Weights of a small transformer language model.
Size: 8 layers, width 768.
Architecture: RMSNorm before each block, no biases in attention or MLP.
Training: a variant of Adam for these matrices, 1342M tokens, 5120 steps.
MLP neurons of a small language model. Each row is named by its layer, matrix (down: output weights) and neuron, and shows model dimensions 32-127. Each number is 128 + 32 x the weight over its row's rms, rounded and kept within 0 to 255. Numbers have three digits each. A neuron's up and down rows have the sign that makes its largest values positive.
A block is one neuron, or neurons of one layer that tend to fire together. After each block is what it responds to, as a language model described it from the Wikipedia text at the highest values.

L5.down180:171143090107106144094154190162126142153161091097071099149120125098080176070129118165174162125118169087086114101150094189152222152168108100116158140056062122130117188122116176144128124106171094151140158111231102085175157156141108142113132106194103176182096050149121151103179090118161062093
Responds to: The word "as"

L3.down348:139130113062115180139144120105151181154196120123143136127141141156105131081127118152117130101081142196133103133113156117145184173134175065138106135130115180120078121117144153128109140111123069133166087091144148137137130135172146119116134183173082147155148133170110148092146152155127085186
L3.down399:135108109124122099155112108162087117166169111118069129125132110050104091060095145138104055169098095102111101125142116121169177097094104079104133110088064110122123126148139111112097200078045149082125129155143145098156101131174085124178156158092132110100139165151153098156189037097135085173
L3.down980:133124114096138094162108091073098144084147128134161156107144152134090120185135180189114144136128148112156115162106159089130120100157100100125089129125081129113128120131151141157168104092095141120138135083121102082130115111127154147104142168126141167115125126082180171055136106099115080181
L3.down1178:156159122160121155119115116165129114136147112143095118163159126127058183084089201140137114071119135053084166104138072198108113122104156115172201122138188122127179132075157109096116101134114133122099148138138152100172165146130121121121123082100155142051069161177143120125150151172115117091
L3.down1268:135124133121167154126132154110099110113147122162120126168182108100142144142112134128115127112164183138141094143152166092110143142127138111078145180114175150136086117142085096172124120129159076132150089161103100173245111143148106100172128090119118136098144131168159149131113191115118116099
L3.down1285:151191117103119139120140124092102085098166106060151143182199152095152109073147109188111119171172136142118137129141118133125095115119089185092115138082114157163147133121184089116117135135108092169103134089116164160148151093071212145174116136086128081134132135083080175133165189096137159109
L3.down1435:110126128130177173158150168059153055064084171167119144157109182131129177041048101211128091110113119151193119117106120130111093126149125054119085082168100095110169127126138093192136143133113190090145104197152143068106131186102081150103116075142138141132164183138099130162138150108132106116
L3.down1719:144116134076103108102154115117097125142136101129151168127142167138136169148132066158152093138150118184179087057137178100149059125188131138174170056173182108179101111141088154104134116129085132130098132091106066099169122161123169135087094145152122127096066194141130116132122170107138151128
Responds to: Preposition after an institutional title

L5.down637:106147148142132091088148219144183165102139125099097120123122148117115085112089086169130157088115144173088160103120174124074124134124149115129156171157170174139131150094107150122115112079099082144122106124169144136163133168114112124060121149125101102138163143133128100097131125140134126111
Responds to: Preposition before named organization

L2.down862:115161132156138136166134159136131153091108147116117157134109131100125150178077166165091101168091121066168122124105106212121120165107146134110154161104105109098137139142115100133138077048087155155097129159088141091178183168150131120095118133145199135129094116182141087090172138132161110147
L2.down910:191132114124175113050096120193187091079134149156154160101109109098154047095132090106110189172118072100146100137095121158206126173142075079121116151104099149132141105192141113136144136045142102124180105138134158159084135111086106160105124161201136099128174145159103136158108177078142141063
L2.down1237:122133103147137116156118183096079129157152135082100170137094122136126064118138145123116130076155158164175074084079078114051143158080099087147093168096114160118123119102168143114124131104222111194084162161116067074102115106149114154177116082120158103121137159081120114078127115091138115132
L2.down1465:116188117125164144136137195147178117115144133136095193147114129133132144169126171111113086112148117127074074096102098159145134133154157095082175115129118157068186149112133142138177140150172148047148171165165125158092134102162081146124168139170102102141146068132128151136138108144123105062
L2.down1789:148113141094117152226082157163094142092152134084127120084149119106147092082114083142137099102070096168093177146105086132146155179109133086143163141034135136097166166101129092181112131125133105172146108126177186103111093066136165113183109131145121157146144073128185090147132061120117092139
L2.down1849:154103159177100129098081108127144147212142074142148101105155105156109173132145132162110116119098138101111157098104134108094103164141126159105053169072059131150162100124124169060093102121156140147134112105121107120095141186115173181163106105173119193143125195161167139179115152115091065144
L2.down1850:128121087148111113122091126126171150093132174126153159095144139158124159131062101138109141139034119131091156084093075094141135144117106126157114214119091124118125117099152112118126115114095121112168164179080135096153156099162173109121137049124143112103173144176119111176115101126133135147
L2.down2032:112158169085142198131139118100127149109129140100108134086179149131126098115090128178087134156110146136135120129107113128141124196114098099151116092137100152071131090172143136134135170116107160114144105170145150169127144119147137151108082123189160146141118157149121094171090156134074083210
Responds to: Clause-linking conjunctions

L2.down263:077148115171127153086052062161110152130150148104116132176116125084111134145140123167100150122105164096103101083043114151137138149149104133195140099083177138111117115145134098096164179151086136120118148122133162138149156131082155130192111163110147111122184161132101124157108054188150176139
L2.down304:126166176079144133107178153098123092097174124114153132123133106149152155138100114194154125109129152119146135139108122157102115127136160096155096132111124150090135078161101118119134114131160133093160112110106134147082081127093131183154146133146107146094211207089147122116106099125136079169
L2.down323:102151106113174128133163123140196162158158116205150084192110157143099112106153146130131109205135163164177124082170152135135121123165202101148145089106101169151112109145129167122107072123129103135154104117134094140107121215072121143132137118137170154123124085119188092130114124149140160178
L2.down679:101137154126126110058137127099160139080149102159063170105100147169101150152112153111153159107076194163176127150126089108149171113098140153153132167172062060156095072180119138149169116133130156077140158162155208074180082109065120165178153129083193130138149135147143069155155101156151153157
L2.down1009:177140121133097140173113114109162154128110134115186155088085091177173181112151141149077157109108133121055149105117146108154171106099056113119127085110168107126117084152103135116116092137124133137155165090157121127172070136075113129132145126157154138126158145176121125146095161162178174139
L2.down1351:186086196135109162140099150043129147134155158063152138144111157161083062120107134150087104148191151074164104137142071131177183180119089099129124068124065090118093089189154114138129132108071111116140142103121147155120116103132169135149102190145095078108168086119093118069058127121135133145
L2.down1503:108075049129114094083107148140175157168192140102131168133154143214189144096125144030180119105062148154103102127089121092149164109121151152148139127142147125097081195120112124126107115165119114149121129083132113095081137160126095143075050120131121088092113125169119115085102138148080123170
L2.down1799:073121057139166098109090104122168169125159128098121113133136100135156141120188128141162137128131110140184144161157165078190165174136120132176105134140096150183115136149123127194120101183089150113134082050088117089174143071094157096215112104133177099162097229157170089086163121135108073131
Responds to: Title-to-organization link

L3.down211:111164112047153096097136115086144091126121104104114097108171135074127180144102064116095221140118157115121080123114118101088075133144178096112097121094075086128099134118105099108145091107164159109139118103117101174103150088140111099123077119172099136152167137106112067163125168156142087162
L3.down328:081174091086133112089142122157116075141169092133120115123144128137113161129141134149152196094104132139139082135093152161127069145147165074174142080123106153160115145144158130094119103122133079079070062105103125127120126059122144098072178111148125124183124148138186121119100141102140119131
L3.down367:123106088126152097143150082079093139070102169165166142117120160112116146127068106174127189111143112101086091120138115150116124116163052045126115154103091119067122096127196067060099171101112140112083149090143114098119185128203167132117145096126149121131091137115106150078139195105208119125
L3.down461:102129070091176154116166126123159076119088182116155123098153167153115156065144096173139142145095133112092150092121152151096153153106121028152034206130074114113121201144211158122090135129162134092167185111170143122141153207131151108145099129155126137190113114114142107147099072140117064154
L3.down930:077138117096171135143131131174185067126158141157161131177151145123096124117133075154131113079180137117149120138084067092082094146118103115115081159103138150160118110159087110124168158168077200143204179071143173095115138075129105082119100086143132150119134100198127110149177111105144167208
L3.down1436:127151165111138130116128094168155109077091150151118139087116115172160105138150138097106131114131129147120031144120124180172128098126102126100135124145094166169157124117121130141089044121103155141126081165104116101124117169118150115102138163188125094107156134067076092107105129101185108115
L3.down1534:172090128123134098119086102101123076117126058147105140128113093173153144119155099156102112152119126091138111104118143154096098123170163106086153159160140106123133107081114158147160075148064185111109141115125060110167125097212129139133150098179092096155136120060114103150127168145147155158
L3.down1674:115145126149135092138133065102152090158141105141091094132141095138198103153156153116152084204159103121135118141199126099178158153182112050115160180087049064088139134130117107172084104079094185124165156084120106138093104177064162084076167149155131115110118137075136178157148152086122111120
Responds to: Clause-opening subordinators